Weights of a small GPT-style language model, trained from scratch on English Wikipedia: width 384, 322M tokens.
MLP neurons of a small language model. Each row is named by its layer, matrix (up: input weights; down: output weights) and neuron, and shows model dimensions 144-271. Each number is 128 + 24 x the weight over its row's rms, rounded and kept within 0 to 255.
After each neuron's rows, "fires after" lists the tokens most often just before its 100 highest values on Wikipedia text that the model never trained on.

L10.up97 [151 152 144  61 106 117  99  72 126 184 100 112 115 123 108 123 121 115 125 152 146 170 118  36 120 129 128 107 110 122 148  86 126 121 104 122 126 151 158 123 111 154 135 116 131 149 166 106 147 156 149 133 123 111 121 122 138 112 117 141 131 120 155 120 100 133 133 145 134 103 144 123 114 149 129 163 155 130 105 138 110 127 123 154 109 138  88 109 162  93 170 129  53 157 151 136 164 144 116  98 151 165  81 143 155 156 123  89 123 132 125 151 131 162 137  98 136  76 158 128 126 162 121 146 117 133 155 115]
L10.down97 [137 108 138 159  72 144 121  85 144 125  90 149 110  86 124 158 147 167 110 139 107 114 119 219 105 132 118 112 121 150 127 115 138  86 124 159 143  98 121 108 112 105 111 129 136 133 125 177 122 114 125 126 120 127 138 101 118 127 108 159 163 162  95  65 121 123 116 108 116 140 114 163 141 109 111 111 159 101 127 128 127 177 112 133  89  97 141 153 111 132 120 128 167 103 127 139 110 141 116 124 138 124 135 114 133 141 157 125 112 120 147  95  91 149 125 119 111 169 157 115 132 103  96 134 117 157 157 162]
fires after: ".", "-", ":"

L17.up469 [153 101 108 127 102 169 186 158 128 159 116 114 139 129 145 135 114 151 139 112 121 142 158 119 165 167 109 151 118 118 120 116 134 119  99 168 130 111 127 113 122 157 189 133 100 117 179 152 125  77 121 115  87 146 141 130 156 126 114 142 109 108 134 123 101 130  95 123 111 142 144 123 112 135 108  96 127 177 124 107 126 109 120 118 103 102 139  80 178 183 191 127 107 146 118 119 126 136 117 105 123 150 148 108 148 177 110 136  83 162 106 126 113 130  83 135 118 153 116 119 107 142 141 149 140 120 119 149]
L17.down469 [122 110 138 159  95  98 165 156 125 131 131 128 132 115 202  74 145 178  80 144 123  96 122 119 123 157  96 110  79  99 114 126 101 105 147 117 134 131 145 159 133 129 136 119  93 115 133 148  94 151 141 187 148 144 138 139 112 139 119 120 132 119 129 140 130 168  95 119 121 131 175 154 104 116 103 152 125 163 119 119 158 138 102 113 139 155 146 119 149 158 124 147 109 141 114 152 140 112 142 125 135 128  73 148 123  96 136 172 104 102 107 108  87 133 131 129 110 107 111 151 119 114 127  99 153 129 110 110]
fires after: "0", "1", "4", "2", " Apps", "8"

L17.up632 [147 123 131  94 129 121  99 151 130 169  94 171 139 129 137 166 108 145 127 138 121 174 139 150 185 118 127 145 125 170 147 178 166 115  67 111 145 123 129 106 142 154 123  82 117 101 116 132 100 171 146  95 121 106 147 139 160 105 101 154 130 151 127 138 151 148 100 137  99 103 140  99  93 108 139 122 156 143 146 127 144  99 130 122 132  99 108 136 114 129 108 100 138 119 104 115  79 138  96 113 130 141 118 111 138 136  76 122 140 125 135 126 168 133  97 131 107 128 141 128 119  96 156 134 127 124 121 119]
L17.down632 [141 125 133 110 125 121 159 133 122 156 121 129 153 144 135 126 133 135 149 154 109 140 132 131 102 108  98 122  80 176 125 125 147 107 167 161 208 105 132 126 135 141 105 145 129 110 167 126  83 144 164 145 129 141 122 151 157 136 145 128 109  85 135 138 143 139  82 112 151 121 171 105  94 118 121 152 118  94 120 139 105 104 158 143 148 121  88 159 129 127 133 140 123  92 111 111 129 153 134 108 121 111 136 130 129 114 136 110 108 113 125 135  80 119 137  97 128 130 154 117 136 161 205 140 105 186 117  76]
fires after: " G", " D", " C", "G", "D", " M"

L9.up862 [138  95 149 110 101 167 125 129 104 145 127 117  97 147 124 113 106 137 121 182 135 114 127 124 103 143 150 109 115 143 140 142 135 172  80 141  77 150 127 152 122 149 126 139 155 143 113 103 150 133 126 118  84 106 138 153 109 145  85 132 114 136 141 168 142 161 138 148 137 153 133 137 166 114 118 162 127  99 134 115 143 132 168 119 111 115 135 152 109 156 136 148 144 134 145 139 142 134 118  72 141 100 107 142 145 127 145 148 121 117 119 151 162 110 108 136 106 134  74 143  91 100 133 157 128 151 136 133]
L9.down862 [107 121 107 116 113 151 182 110 123 121  91 171 121  90 125 107 143 181 149 121 125 101 141 181  88 118 124 125 138 156 138 104 151 144 151 174 149 144 158 113  98 102 141 142 129 115 175 142 150 128 126 154 130 164 153 136 145 141 131 121  98 156 125 117  98 143 121 130 127 138 138 129 140 148 110 154 121 126  91 115 144 161 109 155 155 126  99 112 146 125 121 116 134 107 171 115 136 115 143 119 102 133 152 143 149  76  97 142 120 120 147 132 131 109 148 105 114 149 159 150 139 171 120 153 129  96 162 121]
fires after: "-", " Date", "==", "ace"

L9.up1229 [167 125  66 109  94 183 167 153 121 138 137 117 162 139 173 126 117 101 129 143 139 127 132 175 169 135 129 121 125 131 129 123 134 138 128  97 141 127 141 113 126  99 126 112 100 136 157 142 101 107 171 119 133 134 162 198 112 125 125 132 122  93 180 157 129 108 137 139  67 101 154 139 152 133 105 124 128 158 119 121 149 104  91 150 113  83 134 130 150 124 110  95 134  99 161 134 123 145 143 120 141 121 158 132 105 147 101 136  63 120 121 158 142 127  99 110 111 143 104 105  83 105 137 126 174 114 106 117]
L9.down1229 [139 132 158 116 123 131 106  92 124 141 123 157 144 120 148 144 152 102 100 145 130 129 125 140 117 127 152 123 104  73  96  62 124 129 150 120 127 175  93 177  96 159 117 113 142 148 113 110 153 133 109 167 112 165 135 128  86 137 114 116 145 145 127 134  95 122 119 137 118 125  56 137 150 123 155 130 116 174 146 161 152 104  93 157 157 137  96 116 129 116 124 142 140  99 142 120  90 114 140 135 159  85 134 126 125 142 120 153 127 136 110 104 118 134 193 147 121 159 141 152 136  92 108 137 139 159 120 118]
fires after: "2", "0", " ", "9", "1"

L10.up69 [132 121 130  90 100 124 134 151 126 145 150 117 120 130 120 151 115  90 155 179 119 146 140  95 126 154 123 134 114 132 112 157 129 168 114 129 121 208 126 133 134 153 111 144 147 136 129 124 121 139 135 170 163 149 102 119 168 119 127 122 107  89 118 137  90 157 123 120 110 121 135 135 121  92 171 134 109 143 109 173 142  89 136 118 145 137 125 135 162 144 132 146 146 100 118 132 110 143 134 117 130 145  84 131 150  81  76 125 147 151 137 143 127 109 150 127 121 166 151  86  88 156 136 110 120 146  79 116]
L10.down69 [129 101 138 128 158 106 101 114 108 133 101 153 115 111 143 144 169 109 104 120 105 150 108 166 135 135 139 135 143 162 118 135 143  82 121  87 132  97 114 100 111 129 143 122 117 127 147 122  99 120 131 112 107 109 150 116 109 138  97 145 134 130 141 145 150 124 115  81 163 151 141 138 116 187  84 121 135 142 139 116 135 149 129 133 133 123 135 208 145 137 105  68 141 128 122 114 123 148 122 135 131 150 132 135 129 169 161 119 105 157  83 118 109 141 138 148 143 107 102 174 129  90 171 139 126 104 151  98]
fires after: " (", ".", "\n"

L10.up721 [144 163  97 118 130 141 168 130 159 145 103 165 121  89 114 147 139 124 131 107 110 144 134 136 120 134 101 113 117 176 111 120 144 134 109 189 136 115 160 169 139 112 148 135  82 153 128 140 109 119 137  92 142 124 143  83 166  66 124 144 127 128 112 136 153 148 155  94 144 167 145 141 134 107 128 146 118 116 122 111 139  87 163 132 121 137 145 129 125 138 137 117 103  96  92 155 134 126 123 147 141 132 144 110 166  87 115 126 132 107 120 121 122 100 113 129  76  94 163 126 135  92 134 159 156  79 205 119]
L10.down721 [142  73 142 140 117 120 133 174 109 130 119 150 174 112 129 133 131 128 146 152 130 165  93 105 151 143 171 136 111 140 142 118 120  87 109 122  86 138  67 108 121 100 113 142 136  95 132 143 145 121 125 122 170 120 150  99  93 132 140 131 124 142 141  85  95  89 113 128  80 132 134 148 147 125  90  80  89 130 164 167 163 108 134 158 103 153  92 114 135 144 165 129 112  89 123 141 120 114 127 103  97 105 151 104 151 144 123 125 126 136 169 105  99  90 156 120 127 113 146 114 154 159 124 117 151 181 145 112]
fires after: " l", " le", " g", " s", " to", " t"

L17.up1127 [113 129 106 142 142 140 100 116 123 149 117 146 161 152 107 158 131 133 142 138 116 141 116 123 148 103 121 160 111 145 158 106 127 105 103 118 150  99 122 106 182 153 125  94 120  85 131 115 108 136 131  75 163 113 143 102 150  99  99 143 143 148 111 132 145 150 131 168 112 111 144 101 125  90  96 105 153 143 114 150 104 106 144 117 103  96  99 145 125 100 153  66 114 135 110 119  73 164 115 133 109 160 135 128 116 142 158 131 145 164 110 178 175 126 132 128 132 119 121 151 139  98 161  69 123 118 196 113]
L17.down1127 [107 108  84 122  86 122 150 138 143 140 162 130 112 172 165 113 102 132  97 124 160 155  90  99 131  98 131 166 139 119 125 130 122 135 133 125 176 141 124 125 147 170 129  84  99  76 103 133 117 136 183 112 137 135  83 143 133 161 141  96  81 147 108 166 148 171 173 181  92 169 117 122 103 126  93 172 175 134 139 135 157 145 117 114 149 115 108 135 159 130 173 153 121 131 189 134 122 168 172 109 130 131 142  96 144 133 143 138 139 110 103 113 100  66 152  97 155 109 127 121 125 124 121 108 119 132 141 102]
fires after: " K", " D", "C", " M"

L10.up944 [158 112 139 146 132 110 141 112 134 123 140 107  96 142 159 135 114 108 150 151 102 147 122 148  94 144 107 104 125 150 139  86 128 162 148 135 108 100 167 126 127 137 139 128 123 160 150 174 144  72 160 152 110 143 117 116 129 129 145 145 129 146 115 150 116 109 154 109  73  94 149 106 149 124  55 128 145 159 114 115  96  90 137  99  71 119 155  80 136  86 164 123 108 138 104 139 116 148 120 120 131 154  96 176 106  45 147 148 113 114 149 185 137 101 146 113 126 113 130 125 131 169 143 140  89  98  93  97]
L10.down944 [146 148 132 126 158 124 132 150 140 114 141 107 166 106 126 129 135 161 149 134 160 106 137 121 112 106 144 113 123  94 100  85  81 160  88 120  93 175 105 124 139 168 123 111 124 130 140 113 124 103 171 120  94 143 137 109 114 157 134 138 152 119  98 104 138 135 119  84 165 100 133 140 115 136 127 106  82 130 147 137 100 120 126 144 133 121 111 120 123  80 184 164  97 152 102 102 142 181 132 112 133 109 107 104 117 108  86 137 114 143 145 131 119 104 158 140 101 119  85 118 104 160 172 140 158 169 105 114]
fires after: " (", "1", "9", "8", "N", "0"

L10.up894 [124 143 130 106 108 120 176 135 117 186 104 110  86 115 126 145 170  91 115 161 104 149 155  68 112 139  73 121 111 164 126 125 121 130  99 145 119 166 146 145 120 123 113 137 165 170 131 152 120 120 118 143 129 147 115 101 174 121 112 117 120 111 135 153 122 158 114 124 123 152 141 126  91 108 114 142 113 166  89 113 146  92 137 127 128 136 115 145 132 132 144 125 105 126 113 156 113 131 109 104 113 134 123 117 144 127  78 161 136  97 119 163 114 109 110 173 136 133 134  79 101 152 135 127 105 126 123 121]
L10.down894 [141 157  94 149 161 109 138 115 114 125  84 160 125 142 134 123 136 173 135 115  68 155 118 142 139 155 185 147 115 127 134 103 150 108 148 113 122 105 166 128 100 162 152 108  69 131 147 133 125 171 139 146 156 110 157 141  76 138 109 132 137 162 136 105 119 132 109 125 122 139 130 152 114 115 113 132 171 154 184 131 140 148  93 138 112  82 148  95 142 120 142  83 153  85 151 177 144 110 140 132 132 152 110 133 132 143 125  97 114 159 184  78 111 154 143 114 101 131 117 210 122 121 105 167 119  92 171 159]
fires after: "."

L10.up1008 [140 129 126 107 147 120 120 180 103 109 123 113 155 123 174 188  93 148 114 146 138 105 117 183 154 133 159 132 120 110 128 132 144 106  86 140 131  82 111  98 119 119 145 110 101 138 166 123 134 134 119  64 127  96 120 154 116 106  94 128 136 105 103 103 143 164 134 123 127 132 171 109 165 129  85 102 149 122 144 120 153 131 143 143  89  88 164 161 148 121 114  82 111 110 120 116 125 148 135 125 138 148 101 122  92 110 172 110 104 106 113 133 148 152 114  95 116 125  82 131 128  88 126 123 118 108 167 132]
L10.down1008 [105 126 107  92  88  82 144 128  86 107  96 155 109 139 153  60 125 178 180 173 113 129 127 148 117 134 123 126 101 131 100  98 148 164 144 112 118 126 169  88 113 146 124 109 123 132 102 139  93 133 124  87 130 132 141 138 113 156 135 117 130 158 153 118  93 142 119 155 142 135 100 159 172 140 106 178 204 121 119 104 100 118 172 153 143 130 143 131 144 163  97  98 121 110 128 119  95 142 167 123 118 142 139 132 100 135 139 121 204 138 113 107 113 102 100 113 127 155 126 163 135  85 105 138 142 128 110 131]
fires after: " A", " G", " B", " R", " C", " T"

L10.up713 [105 173  69 126 115 140 139 160 131 177 128 133 101 111 100 146 125 107 131 146 114 133 140 113 153 147 132 136 120 180 125 129 149 136 110 123 154 126 153 168 102 120 135  96 140 136 140 116 168  82 165 129 116 123 138 116 115 118 139 174 128 151 160 174 119 125 143 104 112 117 165 112 127 113 103 134 124 183 123 130 171 130 101 109  55 117 149  98 122 125 113  81 114 114 119 137  86 129 104 121 128 129 118 121 157 134  94 140 134 125 168 152 132 153  87 151 137 131 117 135 146 148 149 111 107 110  94 125]
L10.down713 [138 135 123  98 131 135 118 161 146 127 109 161 126  97  99 149 154 178 161 129 102 129 143 115 120 153 137 116 148 127  93 146 140 101 129 116  97 152 168 123 130 158 113 111 148 116 105 124  80 109 166 144 152 146 146 117 156 146 154 179 158 126 119  98 108 112 118 131 145 141 107 140 120 153 170 143 159 118 152 133 118 132 110 116 160 154 140 173 155 146 121 130 166 132 146 130 158 147 119  93 134 119 146 114 142  91 132  96  81 129 166 116 130 166 116 141 113 100 124 138 122 123 116 111 118 160  98 135]
fires after: " \"", " ("

L9.up730 [162 137 130 150 136 159 165 127 120 113 138 139 109 118 139 165  80 166  92 150 130 110 172 123 105 120 109 115 118 170 141 114 128 142 122 173 133 145 121 141 117 117 113 128 158 140 120 117 172 145 106 109  89 151  98  93 171 112 116 131 139 123  85 109  96 138 136 164 152 173 156 135 136 158  74 129  59 118  78 117  82 135 135 118 133 165 105 149 148 137  97 151 126  86  93 125 122 141 118 158  91 120 141 128 105 114 109 172 123 142  77 128  94  81  60 107 142 131  99 141 129  96 133 141  98  86 120 115]
L9.down730 [135 142 157 139 121 133 163 108  76 135 102 137 146 118 100 134 151 118 127 106 116 119 136  76 179 113 162 120 124 121 159 100 153 104 132 116 147 142 104 134 135 127 122 139 118 137 162 114 189 102 169 152 128 161 134 155 114 126 129 128 101 131 149 112 130 165  86 106 179 115 124 137 151 127 109 107 152 126 121 162 116 114 137 164 112 117 149  90 104 130 125 124 120  96  96  78  91 127 127 137  96 155 118 143 117 109 140 113 156 116 131 112  96 137 124 118 147 104  86  85 124 102 138 160 164 148 174  94]
fires after: " s", " b", " l", " cl", " r"

L17.up251 [127 114 119 132 134 110 160 138 134 127 124 176 123  87 139 156 130 153 109 165 128 142 102 186 138  71 152 133 112 129 143 138 131 146 101 141  57 103 137 140 136 144 136 123 131 125 132 132 158 124 127 126 119 116 176 137 118 143 132 157 102 134 147 164 118 146 139 109 127 159 155 108  90 103  91 110 128 139 143 130  88 148 129 126 128  83 117 120  85 159 125  86  89 119 129 147 148 146 150 145 155 102 129  95 117 101 114 137 121 116 123 123 143 142  90 104  98 137  94 117 119  84 145 153 158 134 102 106]
L17.down251 [124 105 111 105 123 189  99 146 117  99  97  63 159 142  92 116 118 111 152 114 178 128 164 116 149 122 155 144 136 125 109 142 113 150 141 115 127  96 130 127 118 158 176 105 186 109 108 169 114 151 169 116 158 145 111  90 146 126 125 157 177  89 117 138 140 106 145 173 103 118  98 123 132 135 130 129 153 154 134 119 155 116 135 117 130 159  95 103 139 130 175  97  96 106 116  71 128  99 137 136  74 168 104 141 129 141  71 100 152 103 139 118 116 178 150  91 141 149 147 100 113 171 101  97 134 130 102 168]
fires after: " c", " the", " C", " St", "c", " gr"

L10.up1370 [141 143 107 130 147 158 135 137 142 149 126 203 123 125 125 125 140 107 175 140 128 188 150 124 135 132 119 115 112 133 156 155 141 166 135 127 115 102 160 158 123 118 123 106 132 110  97 139 157 140 160  85 114 199 118 105 127 131 115 129 121 148 157 132  88 108 135 113 140  95  91 148 159  83 111 129 123 126 140 108 109 129  92 113 121 160 144 113 115 142 129 132 105 124 133 106  78 136  96 101 161 168 113 133 173 109 116 126 143 111 205 148 118 129  78 125 122 141 143 150 170 167 135 126 125 112  91 120]
L10.down1370 [ 97 118 171 102 144 138  98 116 152  61 123 137 173 119 140 107 143 158 120 145 126 102 139 219 165  97 144 118 123 109 116 141 125 131 152 152 140 132 133 153 136 104 122 149 103 161  86 111 113 103 107 155 107 131 119  85 185 101 155 135 133 149 166 131  82 136 150 131 116  90 155 144 153 122 107 117  79  95 137 104 138 174 105 203 145 105 124 150 135 161 104 144 146  99 161 164  72 108 168 124 123 151 127 120 125 118 112 115 101 138  71 133 130  88  88 152 124 100 123  94 133 155 145 120 181 129 130 129]
fires after: " (", " \"", " to", " [", " because"

L17.up521 [ 95 121 121 151 139 182 118 120 118 192  94 140 155  84 174 118 134 124 145  87 119  80 140 124 149 133 142 132 118 187 145 107 113 144 108 174 134 133 118 159 121 146 115 118  90  98 151 148 105 110 123  86 128 153 144 146 136  90 140 138 107 121 119 131 135  98 131 127 183  95 156  88  93 159 119 169 110 145 126 127 120  89  99 112  88 108 101 116 121 127 139 156  97 150 155 127 123 153 134  97 116 126 129 152 184 130 102 115 110 114 111 154 105 121 135 105 161 147 116 117 136 113 145 144 119 149  79 151]
L17.down521 [ 94 135 151 128 146 103 129 129 163 144 163 125 110 141 105 119 110 151 124 130  92 125 137  84 130 105 188 142 141  99 130 165 155 137 100 115  84 123 148 113 101  70 140 132  69 134 134 132 160 120 127 167 135 151  94 159 116 161 135 125 133 106  75  71 113 110 116 121 134  94 158 112 187 142 116 102 118 151 130  90 127 125 117  76 115 109 118 138 112 151 114  98 147 147 125 134 123 140 128 145  86 117 138 155 118 155 169 124 132 125 108 109 114  77 182 145 162 164  71 147 124 110 150 135 101 212  98 147]
fires after: " B", " b", "B", "b", "ab"

L9.up18 [119 141 153  97  81 112 143 131 145 165 118 117 131 155 130 122 127  94 127 161 134 126 131 118 154 123  96 127 117 104 114 135 132 140  97 120 111 190 154 140 133 134 117 117 128 145 108 174 150  98 160 142 174 148 151  95 166 119 130 154 128 108 150 182  72 137 134 126 132 136 123 153  92 145 156 118 119 131 127 127 120 116  93 139 136 143 112 116 137 116 141 141 127  95 139 117 112 142 133  93 135 124 127 155 139  76 111 145 125 156 146 160 120 125 133 157  97 129 139  73 101 163 149 131 119 126  73  92]
L9.down18 [125 139 112 154 139 122 106 132 117 147  76 147 119 127 108 106 152 173  85 129  88 143 167 123 140  99 124 134 113 133 150  68  94  89 126 165 148 136  86  80 120 164 117 124 132 120 185 126 142 123  77  65 158 113 139 128 144 144  94 153  94 103 143 162 131 133 114 137 114 150  94 138 138 139 129 130 112 151 176 162 137 116 113 130  96 125 164 107  95 109  79  99 152  96 141 101 115 115 136 139 111 155 119 132 114  65  96 134 131 136 128  87 131 175  90 156 110 127 123 144 156 134 165 167 130 111 150 143]
fires after: ".", ",", "-", "%", "|"

L10.up942 [148 134 135 115 152 171 170 122 153 174 124 146 156 140 154 134 124 100 141 145 135 116 112 106 176 131 125 126 124 145 165 144 146 207 135 141  85 147 136 106 100 179 138 128 103 144 150 153 145 133 182 117  78 155 142 120 160 145 114 161 111 178 124 187 131 133 138 129 117  94  97 116 118 179  93 109 115 131 101 126 136 134 130 140 115  77 140 114 101 144 132 154 135  86 151  97 157 155 110 100 112 159 156 157 104 112 152 150 114 104 108 175 122 112 122 190 124  78 155 170 163 131 141 152 136 129  86 105]
L10.down942 [ 85 153 154 147 157 104 169 143 131 135 134 111 160 153  85 140 126 141 103 111 147 144 119 135 151 142 176 133 105 140 162 152  93 171 162  96 133 115  96 127 136 156 121 143 118 127 121 140 130 153 154 152 115 160 115  66 131 155 109 140 142 105 117 194 143 116 143 124  82 102 105 145 136 197 132 116 127 134  70 119 124 130 100 133 165 117 144 144 140 137 131 121 156 129 164 120 126 125 102 137 101 148 126 118 128 149 125 121 152 135 136 168 113 141 154 128  99 128  97 116 134 147 140 153 135 113 153 145]
fires after: "==", " s", " (", "O", " its", "-"

L17.up615 [142 132 127 125 128 121 125 121 158 173  96 118 154  88 140 128 170 100 116 137 140 157 114 145  76 139 118 151 122 125 184 141 148 112 150 107 122 175 166 162 146 126 130  90  97  97 135 183 145  85 174 122 131 101 141 105 112 146  94 134 113 173 160 182 124 160 120 113 100 137  88 148 128 161 115 138 125 121 130  90  88 117 100 153 150 101 136 111 106 140 106 127 121 122 138 119 117 133 136 135 146 148 144 126 119 127 153 141 149 113 170 149 137 110 101 112 160  69 113 128  70 157 145 150 140 147 138  96]
L17.down615 [135 193 117 146 157 117 138 141  89 131 137 127 118 153 100 139 139 151 163 112  79  88 166 120  85  95 155  51 129 132 133 160 131 136 112 140 116 103 155 129 128 104 139 124 119 154 175 123 105 195  40 133 162 110 163 128 132  66 132 124 145 135 122 119 125 115 140 150 118 137 122 147  85 113 120 162 108 141 130 111 139 125 120 116 135 141 108 122 114 113 135  68 114  79 128 124 154 138 142 145 105 115 117 116 137 124 122 148 122 110 101 120 125 111 172 134 104 143 170 155 115 131 143 124 103  98 116 149]
fires after: "-", " St", " C", " K", " w", " c"

L10.up1263 [146 127 125 118 156 163 113 115 106 126 126 188 132 135 119 143 111 128 167 122 104 120 142 136 153 117 102 108 108 134 129 139 163 167  92 135 116 114 165 130 126 116 129 136 114 117 133 149 125 141 123  94 107 152 148 109 145 120 104 158 114 139 130 145 113 113  99 111 142 121 142 113 145 103 163 139 143 126  96 133 150 147 120 123  47 180 131 116 103 173 165 104 115 109 147 125  98 142 135 112 121 174 100 149 129 121 143 124 124 115 137 141 164 134 129 144 100 119 108 159 148 141 149 183 111  96  94 127]
L10.down1263 [140 126 117 138 132 162 122 115 105 129 121 133 115 133 142  79  93 158 152 117 106 145 136 133 135 130 120 139 120 172 109 122 108  94 138 138  77 158 137 125 134 149 133 141 118 108 151 159 119 113 161 141 129 108 161 121 156 103 147 120 133 134 137 151 131 150 107 109 117 158 136  80 134 124 123 165 170 147 127  94 133 145 113 118  86 112 152 127 133 157 198 113 157 150  76  98 125 142 129 110 118 152 144  72 150 108  99 103  93 159 153 170 154 150 161 100  96  44  91 124 105 104 138 162 117 127 120 112]
fires after: " (", " \"", "d", " [", "f"

L10.up955 [112 151 147 133 127 140  90  98 126 123 139 116 106 170 139 177 142  90 167 122 112 152 111 171 114 147 149 121 111 147 113 139 162 159 124 120 118  99 175 147  79 105 141 131 130 118 119 142 141  98 144 135  86 148 102 109 119 139 102 159 122 146 147 170 114  95 137 136 115 140 104 140 164 126 111 155 162 160 133 112 104 114 139 130 128 136 134 106 136 152 128 110 167 143  54 138  84 134 130 133 132 148  86 151 129 132 126 193 150 106 167 134 159 126 112  94 125 175 134 132 121 141 144 174 134 126  67  64]
L10.down955 [106 119 101 110 159 136 146 138 152 113 125 108 122  72 118 115 120 183 166 113 126 112 120 168 171 141 142 135 136 183 113 120 180  85 139 176 107 169 142 152 126  77 139 134 133 137 118 116 163 158 127 143 132  96 175  94 134 135 117 113 128 146 144  83 115 136 124 146 131 162 194 133 133 161 141  95  95 118 135 107 136 141 120  90 148 124  88 125  85 118 107 116 121 123 126 121 152 123 131 112 138 125 147 140 147 130 137 140 127 125 170 141 158 105 100 147 131 110 135 133 126 125  90 150 122 176 123 131]
fires after: " (", "w", "s", "l", "f"

L17.up1471 [151  79 131 124 154 157  88 163  83  77 115 105 112 125 138 122 129 104  99 151 134 131  99 141 100 125  75 146 117 102 178 143 113 164 158 171 100 119 108 102 162 112 168 143 119 136 149 154 150 129 121 120 123  98 105 126 107 100 164 132 108 116 147 165 149 129 129 109 127 171 157 125 164 117  82 100 144 145 132 105 138 123 130 120 129 136 119 110 116 164 134 160 132 139 124 162 163 127 135 132 102 172 114 118 172 135 127 125 118 111 136 129 119 151 104 103 147  80 111 125  89 135 146 127 136 147 126 118]
L17.down1471 [127 151 128 143 126 140 157 152 115 114 129 161 141 116 120 131 131  82 101 126 164 107 107 135 116  92 138 100 111 111 126 153 132 105 130 128 134 122 144 159 122  96 101 133 165 142 135 125 140 177 105 133 109 102 137 155  92 150 125 141 109 133 111 187 154 107 121 114 123 168 116 120 150 103  97 190  87  82 138 130 117 173 109 157 130 116 145 168  72 117  82 109 101 177 133 131 128 117 138 133 165 143 115 129 157  91 109 117  90  66 127 132 153 133 119 125 153 125 124 150 173 113 119  98 114 160 126 173]
fires after: " f", " ent", " F", " c", " rec", " C"

L10.up59 [ 98 161 101 155 119 150 146 126 108 121 134 138 114  73  98 177 154 131 191  85 118 133 148 120 113  80 104 150 113 141 106  96 131 165 120 170  94 148 143 160 129 129 122 137 125 181 172 150 124 132 135 123  90  99  95  90 177 125 148 149 137 121 101  99 144 110 102 142 163 106 153 152 118 104 115 137 105 175 114 155 141 107 136 143 120 149 117  71 141 114 138 123  99 119 148 131 125 133 102 143 137 122 139 125 127 137  90 148 150  87 132 170 119 110 142 133 130 115 150 166 129 112 140 110 106 108 164 113]
L10.down59 [ 97 101 120 133 146 133 127 110 153 134 150 106 115  86 174  95 141 149 119 126 101 112 129 142 108 110 137 134 120 113 124 116 116  83  86 128 116 148 147 131 139 124 118 134 140 126 137 150 123 111 115 130 142 135 102 130 126 119 111 157 140 137 136 140 135 113 110  91 119 106 118 176  92 143 147 103 121 138 158 139 156 124 106 146 151 116 129 114 134 120  97 120 118 139 128 122 136 120 148 164 177 128 100 134 149 132 135 114 137 160  66  86 123 130  76 188 100 141 154 125 121 142 129 101 135 153 133 141]
fires after: " le", " l", ".", " w", " h", " is"

L17.up855 [158 145 127 109  98 154 117 164 132 138 135 134 142 139 175 102 144 184 147 165  87 168 146 149 103 117  80 129 107 142 157 140 192 139 158 159 161 138 152 147 123 116 157 100  91 115 151 173 127 112 161  91  75 137 158 120 117 102  98 131 126 107 120 107 164 136 153 139 148 159 150 113 118 166 121 123 148 149 135  68 138 141 100 143 127  98  93 117 124 140 160 115 148 103 139 139 114 129 128  76  69  82 130 135 151 148 176 193 122 114 135 108  87 141 126 140 175 101 122  84 127  97 145 144 144 192 118 101]
L17.down855 [113 138 139  86 128  96 135 151 110 116 132 103 136 140  91 135 101 127 127 177 135 130 135 113  88 127 143 112  77 128 157 122 173 126 147 110 143 142 106 112 130 131 119 109 152 140 142 130 124 114 116 120 185 136 154 147 160 110 128 146 125  94 137 148 113 101 126 135 112  55 133 143  92 116 153 141 117 113 149 122  80 127 110 169 159  84 143  98 145 120 127 134  91 150  75 147 158 183 126  95 142 139 141 115 160 157 105 148  90 125 146 143 118 142 114 144 160 153 140  98 117 109 226 127  91 119  98 135]
fires after: " St", " W", " D", " R", " L", "G"

L10.up68 [149 130 136 126 108 108 194 132 141 111  93 159 129 126 111 145 131 126 147 119 138 191 108 103 119  95 124 132 115 164 140 147 139 145 100 142 138 130 132 154 124 134 151 128 119 145 129 148 130 118 127 116 176  99 115 113 164  96 164 129  99 159 100 145 143  96 103 131 107 143  98 123 152 135 107 146 102 144 123 111 108  81 142  76 139 134 101 168 105 141 150 136  94 118 105 187 152 137 104 163 147 130 162 112 152 137  88 122 157 117 178 114 105 140  93  94 109 104 112 117 143  91 129 165 126 106 148 116]
L10.down68 [116  81 111 134 130 160 145 126 131 114 137 138 138 124 155 117 131 111 126 131 120 109 112 138 162 120 111 127 110 137 131 167 102 133 128 114 164 142 115  99 135  86 113 123 149 127 125 105  97 104 165 147 151 128 129 111 147 107 141 117 124 109 120 122 118 129 138 137 122 146  83 174  93 123 191 151  87  90 101 152 123  94 129 117 130  82 131  97 167 115 106 173 123 122 100 116 167 110  71 137 116 113 172 108 150 128 155 108  70 145 121 127 132 110 130 114 117 127 195 144 147 134 144 123 143 131 138 146]
fires after: " to", " t", " prov", " g", " s", " tra"